Weights of a small transformer language model: MLP 768 GELU, 13248 steps.
MLP neurons of a small language model. Each row is named by its layer, matrix (down: output weights) and neuron, and shows model dimensions 64-127. Each number is 200 + 30 x the weight over its row's rms, rounded and kept within 0 to 999.
Before each neuron's rows, "raises" lists the tokens whose logits its output raises most directly, leaving later layers aside.

raises: "es", "e", "s", "hawk", "est"
L9.down734,234,174,166,184,187,188,180,174,217,220,251,210,219,200,184,236,177,158,208,190,205,142,165,232,240,213,254,190,230,198,188,164,222,256,143,232,193,214,194,201,267,182,182,186,231,218,171,235,171,252,237,171,206,230,207,182,88,176,229,180,228,211,172,224

raises: "ly", "uter", "ally", "ise", "eo"
L12.down354,166,205,205,185,193,192,214,210,208,167,227,189,209,242,197,178,161,231,207,183,205,181,206,223,243,195,196,182,245,208,225,204,222,205,203,229,249,209,181,154,118,208,216,225,169,187,113,218,184,182,182,194,182,183,207,225,156,214,196,167,195,217,272,228

raises: "al", "ally", "oma", "ary", "ous"
L11.down367,193,206,185,154,188,216,191,187,209,199,192,204,215,185,171,195,261,189,178,183,184,196,142,213,188,179,223,239,257,237,228,184,177,214,193,161,179,211,237,231,187,247,224,238,243,179,202,188,211,199,112,157,206,169,200,170,214,181,162,259,153,245,206,207

raises: "s", "es", "des", "ras", "ros"
L12.down540,211,193,172,174,169,174,194,152,201,189,194,248,211,196,130,177,173,193,187,191,223,213,174,188,220,240,214,251,245,167,228,176,250,182,200,200,200,169,261,192,198,132,174,240,217,224,198,200,221,251,190,148,234,185,219,180,233,180,230,201,206,205,188,239

raises: "ed", "led", "ly", "ated", "ried"
L11.down622,152,209,185,180,208,167,213,248,215,197,223,208,207,196,224,189,192,248,187,195,193,267,184,199,188,232,215,209,204,172,135,261,167,182,235,213,241,187,208,190,175,172,231,170,252,220,143,199,231,170,196,181,192,188,215,172,235,145,189,238,184,215,208,175

raises: "al", "ual", "llows", "il", "ed"
L10.down113,214,254,214,186,191,173,216,191,180,209,251,234,176,197,189,194,172,160,244,164,207,192,180,184,236,202,197,209,199,190,194,192,211,160,238,180,203,226,260,239,202,188,238,228,213,190,225,203,193,133,158,246,251,180,211,183,213,219,224,226,191,198,240,221

raises: "ally", "ly", "ugh", "is", "alis"
L3.down46,219,178,209,195,196,195,169,223,220,284,188,231,255,204,185,161,162,234,216,206,191,180,148,199,219,179,207,204,182,195,227,227,192,179,164,245,241,267,267,238,149,190,233,207,210,144,173,202,158,213,183,197,202,173,174,235,183,180,156,186,197,242,140,221

raises: "---|---|---|---|", " |", "akrishnan", " example", " •"
L5.down128,246,200,181,184,208,163,162,168,208,231,139,210,188,206,207,188,183,177,225,195,180,161,161,201,215,190,211,234,183,175,209,175,217,174,182,194,79,176,198,220,174,181,246,197,179,217,249,166,196,209,250,149,227,149,193,214,287,217,199,163,198,170,232,193

raises: " in", " on", "vár", " within", " action"
L12.down658,180,160,249,191,251,208,194,121,242,203,141,223,225,219,235,166,182,237,191,232,205,188,239,239,166,216,192,209,268,168,161,192,221,213,199,159,207,211,189,171,236,174,196,195,225,236,175,174,208,204,235,166,173,229,214,214,205,205,193,213,172,230,160,161

raises: "ory", "y", "age", "less", "ical"
L11.down14,187,191,238,219,178,201,226,154,207,254,200,191,142,249,164,157,241,206,255,185,210,187,154,195,188,178,207,146,187,200,164,224,185,160,179,170,169,223,240,216,206,140,154,232,256,194,197,219,220,179,185,178,211,220,200,193,222,178,200,186,186,221,172,173

raises: "===", " |", "==", "---|---|---|---|", "|"
L2.down341,177,182,176,180,228,198,243,160,167,144,172,169,167,219,181,192,140,227,190,151,216,191,216,183,197,179,220,229,245,183,231,236,174,238,190,195,169,208,157,166,177,256,213,179,141,217,225,177,189,166,227,191,205,176,153,214,195,116,202,233,129,176,217,233